Part of a small language model's weights: MLP 1536 SwiGLU, no biases in attention or MLP.
MLP neurons of a small language model. Each row is named by its layer, matrix (down: output weights) and neuron, and shows model dimensions 288-543. Each number is 128 + 32 x the weight over its row's rms, rounded and kept within 0 to 255. Numbers have three digits each. A neuron's up and down rows have the sign that makes its largest values positive.
After each neuron's rows, "fires before" lists the tokens most often just after its 100 highest values on Wikipedia text that the model never trained on.

L9.down439:147107116161129101131136097107117141063168150171143071094198083165148120077130083134112134137149219074157153120134146154198119161125155148100158127124130165132121134127157179136156090122109166166135162099189087111113081170104109171129126119149106000116196174137135120134145109158095145141105113095124127130098120097180133144103127147190129147139141128128084048142094076159122106124163126163108114137150148137176136140103133143152137069143133129132145115140129135121127106147172155150118080169094095114164078109123133089141129130149123118150118076042153146125124130099157111104164201146125160111116218074139109094119103112119143160126139171121162130135169129120111119091088141155154141109190074141125120143126098123125144135142132178139155135122061156165137123133115121
fires before: "\n", "The", "==", "In"

L5.down1468:109177184132136116129141157144125141112128110133113167108117124105149144121114119095112112106135133151165147161131059141158146133110125125134114110058172107094175121136124166200094000113172145154152116156176126118117137087076134057119168111103193134197119105085127097168143129151107115176129148140133140101135109139187136113098062141133133150112118168128135176105164110137130063139137146135154131109159129126191126119136102134154130140130137076153154065167110132128118150128112124165139132076157119169104133179083121094094122144114112115105077159134179135089115146128140100111138051109119181112169015134120167125148143175137141128097095131112138143189166127089109172197101122152127117125116140141098132114102107158159120138138129182097103083123195190133104135050123126
fires before: "\n", "ru", "2"

L5.down1497:097142124145118081145123117139129089156106155077188136135090128109118101120114103114111183139118084193151088114105106116134094104105134148131115148129157177131131096097105183147088060158132124075111144115159099170164112138127139140158178112156175008118122137087106098137107167168100164132092092152111092132090073094119150136147155122105116137155146145135195123122110065130073096085183127112149094118126127132170118134091128147094113127114153106114140084178098077119119104102125122177112131105115155141137126117124101120146132128188117163144136084077129110115132121120255139136088159151147156152130036130159118069133109231113142172074101110086135129158073101119122111109142114148173113143105079034165122112092108140143145099092157139138133104118054221136154183089132173
fires before: "\n", "==", "The", "===", "-", "In"

L2.down907:137119138099121144127099093124128198116181091080065212176113112135114090145118119131137154190197149114179131179107149106097096135150137118178107186105154152199178159141081168199073109099164157121140067086141130154120156116128121160076136205119086000166125163141107091095115166123096164093125140104098159113136134120128140088129137166154176105137146139129103092126120125180132094099096141062168114175140111111196157132047119163145131180116126148136134140059152138145136176101155129133165152108155155116148131121087126111105124139102146152111116170165154130071108133113124149100137117112130155129134167184167106121131128162098163108173069089118135142094146098155134192154102123137059145099128105119142148125120171117071142157066129177141172135100151115094141150156138062
fires before: "\n"

L9.down620:153130202088156093146154085098117186133109150156106181150166103117162105155119116094103131160141126133179122100061137137166135109196079151109147185153115130094129127137169164170131107148082191181093112100167132113158114208145126161202136156133105120103159154110178118161143126051130121121120041111149046097130126145150144138120108056125129118106160118189127100193168122153143144111079125132151118199093063089128095167121061142184120130153107154088097103188128145142144058137136143130067143113089155137119106115142171115098144135128145155148017110126106118137131119091165149127140118134172159166100143191159092126146051083146165120155148098175183143107134106133145117085162140076091136095198169082102153132132115132184113133108120100138121110077113137155120094187094132
fires before: " |", ".", ")", " ", " first", ";"

L2.down40:155111102138072121194156174125168111115135139144124126106053085134088153109115164191098183084152160129112072105140136129172141130069163157175131141153074152074112115149118091134147122169142157122148126049085087141094123121120128131089171145114181076135157169084103128182127106106160097167149027089170134118112143121076118121176105053180119089093158113157123102121143079168110103119143120118110135122144128116152081187131120110110092159117133129070106135136117059200146110122130141148115151064130066169108112111096098087131136098134179106159113139127119174127104140099196140093115160100157154156169164142133163176157154131101127128128062123159086166093132129121132067134136177120082108154136130092104165143197120123139084137128070149175166111104108180163190143137134114
fires before: " to", " the", " as"

L5.down1040:121118134129241096093154169204137156126159140127124146069128176056178178149131111156130101117137097146134154191115148103163151103162162112128146076102102213133151147105120142126084116142044129158092113147192114089112096093022075112160109148089078074156149098044236115143097116173130163134158162135116133085130085093135164147075114154101135153183117131082104097094173065144134169122145103083131132088145118126096140218130127170137096159093136116090107133120105145140113144108137107094116173083081115170110136135141082119154089017104114144142167159060131121121086098095136123122130112083116088110082161166184138154078181084065099104082077135085145115130154168065114155150128109150136142097164108136149128086106147081153055129096135165118127140174153099162163162116087147
fires before: " |", ":", ".", "=="

L2.down1513:141084123124121206032141161105107138154142127160159109161154101110122121096161151093118156143114121167140105087127082127114108107096124114101087119101116138080134216077170098120164076174089136132108109116116167142118138130125159143159128145107152116108123081099141167110175151107093118126146116122057166110150163119162165145135133096119112137084148101113157158059115149155102140105141149105121134175102155137101116120121156127141150113148183200181157041129112140113094129144159076128186160088133148090115078118131116144159165135108092186168102137142118102156163097143116096166121146126139103133172210138131110111120092166083084108169154141126115184142070059115090124154128137116090103090109125070113121138109185143110168132108122108097100141143125048119178158122150135
fires before: ".", " |", ")", "-", "%"

L9.down545:105075107096161090117120107146153097095120168154091165134127105154184128117064070142111179107111132173109109150155171175164195145148195198146136078138147046113138112112148162128098105168145153097084116142148106102102111151089097132168118140101132118131082178128174174125166149130096087134114095118073072167122099124144107121140161158132152136112186155144096121141095105109125101128159120210102155168087144117166095130136118126102124116164154077146133075075151107169101145161113175135087159127153139054103111113138136143131106166166177155142121092096134143155136144101170150175166127157122136119153189058150159131164184105129077143160101088125100117138172130159077093107077159127128162073169132149108137116097146146099125064125132088085104129129091122188103098137045101
fires before: "==", "The", "===", "In", "On", "He"

L4.down130:203141073165089147123169157124211140149127159102124099072118062129146170119177081116116094118116149125190066112098135073169122098149092126148161153118116099164154150051135115119097074122130150073086104152137130217124173134099122110093167086121129042131177101136127126151139109151061102085131121165124085161099097158203125125165136104140136108172115136059114157177172104073146150125197106136179137179139143162134112131138136130108106144089100085155107049184097153119119057113088133179105138090120063147126143192130115133147122192115109100115175156095124141128173172162107123136050183140129114151155065102172076117138124173142089116085146107097129164171200130130051083192108106142110131114079107058135095130017099135101140078112115176174158121114153175112153103123081135
fires before: "\n", " |", " ("

L9.down1412:149161166088128136160112135116168141124156104118046101098081111167112120151152121104070136109090123117165180082140150137139135140155179208167114142160127120148088163130141169107117129143137105138143114159138148118121119118124138113144150075153088000149180132141093137183185138138118126132120107117142077063152115117141140102167122169112106114160164102082105101134092102163095103147140119046111166178172117152124119083143170143163133146123119169124130133113139138142115124095133162173134108149075083130112107200183135154129143117154164127121088068113161098138105109092141177152150220111130158095113206121103163141132109092075122102118125122150151113170146146139089177136144151110100101133066116076138135135129147145112124107172118180127127130108000139091133139095104171
fires before: "\n"

L2.down59:147135095103095136181096126156166159101119109148135108108143190097103140144110087159113142155155081178078100163063099139168131089100135074115167150123139060126132134118179113128150153091167128136093136096139127115124133146130103098155123065140238077116119109106155106137095129118125157134152111131149085111098126180085151120139117091095115184096191160171071167103172101154165094151125124144179134163104147144074095143153098116099162099146129086136170143120106156156106110110108143092141204116113074172145130099161178201104140119120142159090126158119152167147071120140120170097187125098148135138170069131155099164193116183099099087109058109138104169087164142156092098172089154119053137118078135069122177185154101148137144135078138127133110129116073161079135180116126126
fires before: " |", "°", ")"

L2.down1120:129114090056091136158104130112132114133131120167101063117128163090128153065087069147170105125131128152169115231100173168177126142140143108109105110123081145135153171131115100122101145112152100150123147146133120117163079125132127156089139119087170113155139125116098188125146116150142122130128095147129088069111106171103140111180150152104120181141136148146151154111144129114141150130118123112152175115145122136112096142185125104121113087142133127157204091128103170103097137177147148137100137161120115190178161192155149174118107107102112083131108119151113128115134168120031146096121148114141112095143082126112123153066104162124054088081135120164106095162124095124090157174122180097087148131149092086110112104146083107157131117135122167083095140140245077141145144164122125
fires before: " |", ")", "–", "-", "."

L4.down1178:150127105118123179126157130137130051143088104155133137109104126130061112104098127149077142171077088182121122105140134114125143122114127170182166136159136141068101147092069095133135058119119157162147119127166153126141170119140061077014186135121204088146140157145113164097100160120152148170125112158127146156102161129076179137151127137129124149103161143110110088137140110146044085139094099116163139142067166112141073133145124140094093152168158147138087050106091117186095183132132148132140103122066069127068159104044142120096151112131127120104066109167130102158167123126204160104016186074147117110174137119116100142203062173194091068156138126118153144119169126115081130127123141132145099159140112120113125157118143147136084162148111088113187166170072140175114064141143143
fires before: " to", " as", " for", " the"

L2.down161:131109104104191113132172187109102154172135106177146108119156080124100121106140111145132107134101149179153177163093132095146128108130143142139121150125193167134142127098073129119112128121093113147161114125164127084114165124134164094096127104122139000134071155113154150101135135112149184070166095124164163137083097149086131145150101142164130171175155109153205166154095113209168099124099148199128129118112121149157124127129072165136150128044150165137112116096143173043143130088132126128104159079126088139122150132153161100113160147137111104169124092112174141101108135151163123140116091176150103110135141156151200107093143104147140166085151123159124084158132147107186154094145108133138129108130136160092112097118140112112099135153111122135114167106143132146151136107170086
fires before: " |", ":", " of", "."

L9.down782:120129134127148115143095109123194121124169148101086135155143114140095160141178139128136012125050125095150126145107119118141122118092103117159146133128126163104164119159153095064080107174195120187160124123151139131115123076121124162051135134126059000128224114132135167177132131138157087134092166096130137135160077094122134149168065118115150158153120168140179141144133080130086116120097146123126143149142125133114120114094138152151120140102089123154102100159175165126106133114117104183137091153127121181155143161113119099158111050144095139165133085135088114072109142095147141157138196124124193119072185157110121156172133143034108102137172125143143116149151126096118078128103137149135132150095111159164102136090136151075143096096125152103090155130119086104137151090130218
fires before: "\n"

L2.down1121:118087104130148073075185131089135129134138149126125168087187129174116097131143127059141176155123112164108130149204137194178123090110118124057150110134134139052089135088129135157132107111110115087154067153098117152158150143126116102127073101151174027181080093114190138135154127155148140161141120095062091142137142136111070145070138160140108073120064137098127143143111137137161146143126133100152092139104112148103138096147122161133164112181174123137138137107201118137190108140190135114131109152131129138124122135116134101202140121072074103131134139152092128105107119148137181116159189146104119164128150112123153113097129079118155205101139115115140128134173091148153136099120182082146067176137163103138143071151134168141091135132148123115108153164229107145206130105110100
fires before: " |", "."

L2.down765:179138109085082177108144149137164108133130181176123102157129087139144133148128138182130119160137112089123107160076064170089154143098117095152129166126176125120101116156159119078134123133166092123143138098107129156165134131153123152130127112146133196106068088107107136078172149120119156130148176187094146123110131137110148111160078139058136098143154118102141155094168102117123119195159070120136175146108124167133111111155153138175155146132089099180108113106149160076160154099160164106142193173099152090146147111081060147124078102075120123109136173142154115130187221157100114121088108130110130126081134113147147153093120115119111159076111079105124055178086092199062174141114147087147098090115096138123092132132133139160116134120150097123110058149211091097129136122075214
fires before: " |", ".", ")", ";", " ("

L9.down1102:108123188142121127096108115117100077145111093142145099141092148120154102115149116142144172062142170082171175125025092116142090106111110102145137186134135184123135077070035141191145107109164106050139161129132132098159158118152162128089139150155141049124148080112136104164136124121120096140154129099110099159120150112097148149119122105107160160117140115132188136188109133151180110122080143123168162097194084119141165126114114084166167124149086079115138129085099085101122166110172178137159106158094151128187124146080091152154124192177118102138099110148106097174138106088205102111165144130172163121129103112172077128161100116089166080105076193136124111084112136119133161097124128169118113154213094114072129088065097085138125145142110133115183139161130131175138115097140186
fires before: "\n"

L2.down1079:197172114134127120135083149163109135165130159104152110102126151110066074142161065154167119108170176124156116163096127129138161201065157157137139116083138161121128078136126115138167129168113124118101143135150098100127083118184085067145104173167097073185148113144136130170179103187131130170146110140117133113083122158117134089228142127152112155100163136107110107076099178113129094117158060156162091120123184179135133168170162126137157155111131095115134137148134126103102135111038136089152179098143125128022105140135134113161137193194143101106101143144133131173114134148088152105097177124083138064182207118151123134128195102081116127176110133105154137161150170149122077127095167160097161162156137124160101137148080125085123152171133159162130107147035140169121193180112130
fires before: " as", "-"

L4.down296:111161115128169129050098186150157084136124142113092122149141079116099184139136124201152187149159086100126064155141120101137089165196140167054141135103108127130164153159125118114194042126084123145113122128136101061154097162163152116101172137127147131213126079145107119112131133097167191149182121117146129084153181127108183157199158139153068123139100089112115120134192108114123126153101120106147097151081153114149103110102110117131113127156095138106145114153069155160142104144062082127189115164128134121118074169099105078136124155152159137152228173131075144131153150122099164116108123109045108090121094156151106153174134048095143118132135062091143129108070093154099106120100069114141188081149149118049119153123117177142156144105111151139096129136141118135110125081098117
fires before: " of", ":", "-", ".", " in", " |"

L2.down790:144192097106121144102116184154093130114069138139135172117092130116121111158176170190120125099101124153103180111105088103151132079154075070146094147115153128128147091087134126110126118165109101151138124173142157163103153131110136135199131094081113050087250095106111087110169122152170119110146165112113119149137124159126136129139129080094111118088133127118161117146193116134145154136122167117073159117139142153155125123100110097128118178124185115167111167169128131187113101100142152163153135132154176134133145169152098162216150132143098136163137146109144100112065137144142164157134212124156138064160046140090115114151097095132116088112129128112115136195111108126109164124145105116130116132103143093161079148114085126138167071142111142170135134088118143088090170147131103
fires before: " |", ":", "-", " Bilbao"

L9.down788:126118221114109126136115099164150116138130164091178126107221173106110132178122111149081154133114128172153096103088117150164156104178138126077115149171100132146094113112131132137097102165128180127155089117098102146094124135097132142142160134069075156156145111161196194186106099166163177167098116153138089142103138138090152153125136155053141064081197169132129119145123156124098109151080130112164094102085105164128095106117123129091143130136132179100110081114093152092090084119136093185123117172071122144161105111096138131104138145144140178111138118066129050133107176116133133129156098141181134135133161143140089080125092100095132071097152127138094130123144102097139088129144138088167059053136186128112116112135128068109162143073135071122056150188105114129097099097116159
fires before: " |", ")", ";", "age"

L2.down1252:120148108117129159141099131081180098148179088135100141096188176120116138157164145127120055113158087157131098164141135130115148151131090110094107077028138121095115162116134145194122119115110164078096136198101204151104150065084106110110126162076153153165121137141091137155171128127119127117130105170140160166186161100146073114094147095108110156159093130141073107115163084122172114090171129107186183184115128159130107104162102124080206146117152091122114077178131149132125089109133121153117116046173086102124121147092126123094141184128055139104131144128146122127097153152052099105079074114098121139170072137125135165132129187149105139114134100122124169157166151114121143142083188137087100122096056109090118059059048135132088147222108166123142079109092151075141145131141076
fires before: "\n", "ang"

L9.down953:146088088131125147185114115162140127117135140115093129139107105162123132100129155136153087137074149113153186148111099166105122114054125131185131111162128156118126117125140146094091100149122073158122157076164099123061102110140130180115142110109090000090214135124097175138202107128157136089126141136101114171143124088145123114128112149139142130110144134102137090113108132139074146128122089088152118136152146142152161156103127153116146165148163159155127123154108170089104131060171127194102105178098107153162105201172159088101115112080118105113099130079113107129127125109199138159131250100118170101118151141107109155134182139068156119127121112142153046129115097119145152053102170167126114112116060107149105130105077121100103104132083182129116184122066118107138153129150192
fires before: "\n"

L9.down228:161180150167082131161052119115142151114129149119150122135123158124117168105152137151106174153128137160123104114117077096132093114117127090158165174043138095137103140125141141138127204145139140136171095183100149131108092139101149079177100128119140091176161149159129130147101144089127094189144128156151175129109153075127126098110124099105115130147172138159195131147083101082150101168101147175137101132128176124160156096204057150098140142149111093090110170128155152135119106140115072169096120212172152122162184125086139110135120130073077133122112160130149130119126120113166137106088021131182163138129000130150144152173129085116175127120111082086120118061147149154131169077108127113140079136172104151146177170104120131075113131166181099115073139158228103130121096149117137
fires before: "\n", " The", " In", " He"

L2.down960:156116139151121173132136119101161133169067149134113120150122124109119085120102083128118117171135102147099153147128207100144065115158131132081126047087117178174132071143131097147202130124091086114091125095131155158107174114122101136104158134086163064174107127131120084142101167136174203116114144107116081118155086139124133099168102151119106135139140102212154103109105122153153098088159111158155117176120136148143093146132174118124119124143136095140125058226139140138105127121204176127178149135154152139127105079157153145142106120195195116130173103158099141100154107110148090145180231183152104165112029106138123179115134156140085173129098169173092187187126082133123123174137157120119145125146121134163123131131116193139144131151133145146136144125048137122121112133132102
fires before: " |", " States"

L2.down311:174143128191121128130153149157111139169116166156071205110078125096197122121121068122125117105165124105200147113136119137145094091130161155169116136062118126114132087077093106179138131140155133109147115122104142158133151157113091116092167149162162122181185103131148152172121109164128149130120122124136160082129117146176127125090138118108130136168127157122144123073170153151129156129151033130155157079127101150134104116147108161094109176114099106150158104146168091140075133164111183123142121151178138120146097128135177071124109158183113127104146141139161096138121116155138132128137093131113085150079090118127065173131111185158112157152054110152104108147167091092111175104114134144188144128183193107137141123127134162162142134125103116085148125160183122142129123131161104
fires before: "\n", " |"

L9.down1119:097148167178082111129178088167138116119129113112127154098128182132085131158156137143119186168081127175096147137116104078152121166177141210125113124143106156179116053114101170161125065112115142127082148070169118157096113118118125092129167140129162170102097170143186124135125156155143145146109108150115139138186102142132163139141138106128152146159126140157180095147073138099093159062185124133078105064144145021110120117116109088134119155130149162135100152097089102107135135143109105154161157161170114197115100102136104162158146146195139129080149155145124130113105179095172126099138097145034145172110127151124125158078108203119144119147083155100119119221074134094121071130150133131134134105072127089104133082148096148126145119154122132126112098092110166103185133121091130
fires before: "\n", "-"

L2.down1047:125158104124128118116150113088113167126101119118157143050174102087155154165153139123103133170153076118174135187161136205129085099177082151130143097157159093090099131108085110121111139150129085132112110098194110142126182065083077111166090100122126173135149137105168104148139160144134130050142079165094077158147120127190142132112129150174147178156135124122102136044132145142105086156148143094109145120159096085097119126127108120115125142151142137131109140097100119126101102174123069132169148044128062114110072117139171164122130191156085119149156147138125201083132113172113120121143000136106142150143108163171214107148139097129111158096131164102118092148133112125119143126169093094158101164115127190114125116150154149134105135124120164108133197175116134125125135093186158
fires before: " |", ",", ".", "–"

L4.down959:124118124065092129058116137160136051138102149106125091121136203091127129136100111158099115203113081129109209192080123149112062138163126138106146145152120132077133106118138104152114088074115085096112109085146153110097182146074147108103165137123052076139108140131116105130080147127113142122149112130139098107132083129170203093088104097144140146111098145142121162143132119116124121186030153095170157150094123117141072113149160144151157072171108115156132120163131162108096136076154092134090132085120154147107156113118105190135160116179097153153134094127154141125123147143194186131098163161150150054145094144153109152117096123153096109080104145092134128174166122149133149151131148123095135106143062161055053157109092171097152104169128152147093141107036121127120114112145089
fires before: " States", " Kingdom"

L2.down1153:114161066163129096097155148053161127121120143167149135123100164100114124149217122149143061082063152127174111092095138117102128135127127124141110083081101131116133119095140119141161109082171197077095087198108111145102058153121130122115140076104113167124175115141136158142142108143094108095099119190124096131150167150147070157154091115101181103146125093099076177096168096113157153092133124132181145175157117152091094100175191109155126165111092114196151071220135195094134115130092148174086149129120106123074095181091095110151093128099085064152148127071113167190166141116032144084079166060123068154110129122131131180162147145159140116121165147103122180185161171151132094143107117132146120103051125095111108063068085105087074174191108138115174133153141138131140135122105136
fires before: "\n", " square"

L2.down1342:133144115147139083080109159141126148110106114128115160167128088181102144120136099104131121128139128054113127128116140083087099123122147100135118100166093157099098109170110104139137090130101103083130147103071155159037119137101186144102064109132090143131104154137156090132116082153147157129078131143178060151132190122092108137136159140165127092120072152135107154135148140089124096145112142145143124118143120154145109122098076113150138101156099144095135139127131101162120123117069137152105104170137099070178143132068096090152091115171181106107158067155157152084113150097165142099165205168083079131084124130140127126129149105058112141146127134130109123143148126133150151125070092140133110157148110083142107090116089103143131137101103119147156124127159181092172085117118194
fires before: " |", "en", " and", ".", ")", " Division"

L2.down1165:129126156157114124129109105137136142129135153131145137141150097105084098170106174160137126159122166138160106173144137152135137143127118101133149112115138103101093152138117108171164068116127136120117086144172120105101110148125117068100117114141162000115125046123170141109126153132117152150125111115130130129156148165119139125161114122080140139103154133091182102091142109112135130120088153104151145116119111154136113109109095105109105182114161102104154152159155136128143110159112108104134101123121141157142151127123122088116154099150120123125135132145154102110115101122181115142137077169141167126087101185120112149123143141113115196078124158071133117130107124107129118119146102135133119092101111147163177162062150100166171099117125150164074147125244096155099164133138130
fires before: "\n", " The", " \""

L4.down36:175076157132141064136132153129090123091158140163125168067111133156152109061151141088146125121151151128151167137110114150139120155137058117182185049082144113118161174142139172090099094150144109106157124114099114123074141178114089155166121173115144075169126093158066102150108126183061088151134140114087134157131160150159113163156060094093145117113147132092112099088056132134131108173150096133104116122114125110107109100128145099111171172147106125087136087161158089143142070173167138114160175157133136098135080168120173134170187161151077070132138099160114123119091156194207135100128117074132207137148120084128125181075171166177150096127099106120092145115184082123165135149198118170137123123161157098119182105129164115104121208126125185123135121135094134156082128122191069
fires before: "\n", ".", ":", ";"

L9.down935:122093070091127095193132070127188117142183125158121089111088096102140076151126170101115053128180129139128137114050135093117078106099116120166136145130087155178123127155145073133097128140130103165142180097118168114115125125136073169168145123103117115137193095077088162137155200092186152130144169110119157133112096097094115177154060107074114111137098123092130079160117104121089095089150066074104070151140078118172142090138122152098167132093165130106114103145091152120108051131084152128147121169157088107116087138157159078118157116115098092143114086124167134116094130106165155126104185110147135083132151191057095127110146147133178094104085086151132146116091120127147110110128152145101164109152083048142109101109103109153103135161144127080154184111107127131120150120147126
fires before: " |", "°", "\n", "-", ";"

L2.down1217:127140113135169151100111158141128125151117133084108116116106152102090152149160142082074123115085196204072131088143100155137110093153138129137095110142139091210135134122141131091137170104098144106085113080146115090132105183105119100146089123142162255102118121103109103141162138109108153109159154161138119129138110114144162142118131114155129167118096098132163122188133099164171131134070119098122125149154019075132126135135113134127128176160129130151153070077116126153125147137131118114128142149187165160133159148115127113108139121187096142161096138152115170165184103141127107128101097136174171130124052110104083149137112148188140138110116142119174101121148090133121125099096116092115156104118164114100092135114106182156117114112085166123133120124232141109135102126089156
fires before: " |", "'", "',", ".", ")", ";"

L4.down984:146131190067108111133090080122131157160123147122054127191156118168093131162144055151193134143138083088197121141085136102126096121153154123144124175118132171132081141100103130123139056125124113068116099108100112166080143122158133157135162135156101053171124115111163150132123192127158154169195124117091172128144095126147141132140144138118156163144134127206154145137169146138152181179119136075156177147085153131158129150134151142125151210194162110118149105120116132122148166118107119122123132221097133119112108096084166136131077121131089097125145099173163111117114085104189121101163084149127131115051171128099153113089123193199126150117127125102165201171138154077155208077103157138134101102143162113171175106180135043140107174140109114118177145128125131134129095060144125
fires before: "\n"

L9.down295:159146141138150092110102088129204142158142126107109141112093078186126111124173120168098053134110136104157119112104141130126134127111115140162141128181111192074130143140120145129127121158160138148149135110150123144156152165116156139121108118137076000092202114091132142146148147138218066141104146101109094137138172108143053152121113118091114090147123177142164128159069136135095119117118117132114157170134140151133171103108125129123102172105108120118064134175149095147151069097133141178142100192093138122124122156100136077169114035083109157111176098137109093106105149086161144124180237119098128106130250139155137135126129134054138126126188121154142090140161124102130129104116128123148145175130080117160079122125139151100161121163144138108143144129155101091127177127141185
fires before: "\n"

L9.down32:141104109085151163165140115138138067142146118149122115103155138160156115137100090130129131162148122108131124093119158127159168153180122090146056138175130096112128073173165133145120149150088087169131150182163096122115148148163113141149112118131142063123114135168083125141140142127082143136129155155093117144131155097139096100113090107136116135114135120125158114175106176104099128147162111140147161115178092116089112041136129104118113166128080102150105121120123106147167153149128130111094084150120130114162123084124116167142178186255150090101107108152113071151089112120222105109115180149149154184124216135132117090182134165106095150117124118114059113097090120132117105080139156119159155105164130092107082087171104138123104106097150146143156127141000155143106146152075152
fires before: "==", "The", "===", "In", "He", "|"

L9.down1514:132163150127072121178106174111071062094145131123110114134139157138121090135115115105164184116145158148090098094132123168182105109131128189141132117090115128172129169142083139165109093136097085125131166133138132166140093163143137091111132119121174000118107113089129119168093167124128087203114112060067110097102191148152113116138145124083091076095150122125103095162130135137067177121128131140165153136167115124076098082088170156168157120156122125114134144131100133109107141179096132132118106072092134130103169060102152117154123137255161150134132099154127132108125144163241180093111130148134125127105193116084141102191124138095137109093066120115081109126138103102125135159164174172143126158159139076142158140150063130170097102102135166154152135134059126206131122107172151
fires before: "|", "===", "-", "==", "="

L2.down277:115131137159109119116105104173119122160125143194133107105132130159129157146116133166103111163127149179141125187146136108155175136144092122077115148122178086148102123130079112089161172144140102144075112111131181100141087167118125181118119101155145225100132136107134092125144158115160130118093151123172154127147160137156187153134089106125131121101136079135106088115129104155137125079136125133113116128112091133110126130143071084134090125115059137115132113144116165103113097160148109117086130160210104139156157185121091111141158132164086140128114157068103127168084168148076148091105092132100146206113115088140160153169114106120147069133133183114137109118158135152092108112172207116143157080176102153066118093124165090045147193143120141075133127133196122087105104115066180
fires before: " |", ".", ";", ":", ")", ","

L9.down913:151090072150140104152118117131194192161166097109125134125096149151117170121123133166129160131127139185201127156185125103124131084140130140167170173128146096203120107134126143083135153150124096155141168170128147091176088115083157089105115114077176067111104140180162171154108122104108144152105173148114120163093147059157109089149069125083154123114171135196183154166127120141091140107138152132172135188135173127151121114126105118083190161145068118079108120133093152194104109129158114147074105163062221127142184129119157105085087166102074105116108113137108067133116167186181117159066075071169175137134076154180118145117145140196172114134122105132107161102130160126127145083164153095155107083125151141100155147136143148103139127131087105117110172100186129107069137169143169
fires before: "\n", " The", " It", " He", " In"

L4.down1474:163113151199130087128126134152110085133117061092125067105116115132109198120119087134079152116090066174111107054196139107134143105112130140135121112099135104131111109117109101141185155108108184125109109112141182129039158129084154098117144088147146093112127143099128099181106157173170106142156145067161162136159101138172182116171068057129125150146134128127116130141149069108159121122116111132118092098134112127144109165123159065120132076153121152129159120133143114039152112118094112093198129101064098126108098149160122145086158130188088122126111182110114131121109109165213111168238146132076088140174125131132139108146076148119074120050117164159159161148137136078118167160160170141133159126154155115091186126106120116116118081139114123146115090139084035150099189167146089
fires before: " |", ")", ":", "R", "I", ";"

L9.down143:131149098156127105122123135174152124123074064064131110138123111089125159094147083107121124102108135106139141130156167101066112116147167166143168086158135130130162081142147150126088138177129135089187074136140099084140150126138160066145115076152193015175129098131111108139119129116158164141155136133053140170128147091139122160124139151110159145152132081100174147189152120139119116176127204109123069110146101137090160129127155157124131160144098082119139146110116094158124071041133050141143150188112156118169131111182123125133145190248158147124103133109114122168178134113185140157122118122145178175124193144162115147143164122129177146192084129112108144100140111109118107110141113145117124131071119106130102162103110169164113151142077079170141167092000147135118094140100184
fires before: "\n", "==", "The"

L5.down1037:133133063162157091111119130178096133130072083118160157071187173070144125116112148117152113151121115144135102123087111137095167118144158212150161132142152115104162099128123091113112162133126121191100103185148102182143186089160170131128070067102124107150155111123154094097102155088097157174143124141169153179122094143177135062107131141146154195111134099150148168169096088110160115151103110073104178087145133124124141143106106099121136117072086138092088119115141137188104092172125119141196159145113132099085134177140132132073148146150147155153101162076111166137091131157164126143139121089150146179147180136136100177126070101110129142160116135120101129135101144119168171123147059111096156128171073082096101200114100142124141136151123126158122127130041087137062116134067094
fires before: " |", " medal", " medalist", " of", " guitar", ";"

L9.down124:136101060132130141134167145127144078186088132093168074110153101176149159120165045110110149112142167131223147072117139074150107081122130134137162150147102179090121087061159035133092164124175096122142129147098088140112135130092127095164088172182056139100118121102166127126151153190181133152149111095112121144071128125136109181132164095175124086096122118064100133169117098125161128132125118112121097096133064090118126110138133144161098123163148170114141036123111160152125131147151158128179169179161107119154126109196153114114101115128128146164108127100102126121092125080155131109135111069114070080126093123111081113115134136149102121080159141161154173111139102106076188103106188145137075100175139097108098111111185120135099104086126182141098160125102102123109151180116107
fires before: " |", "\n", ")", " "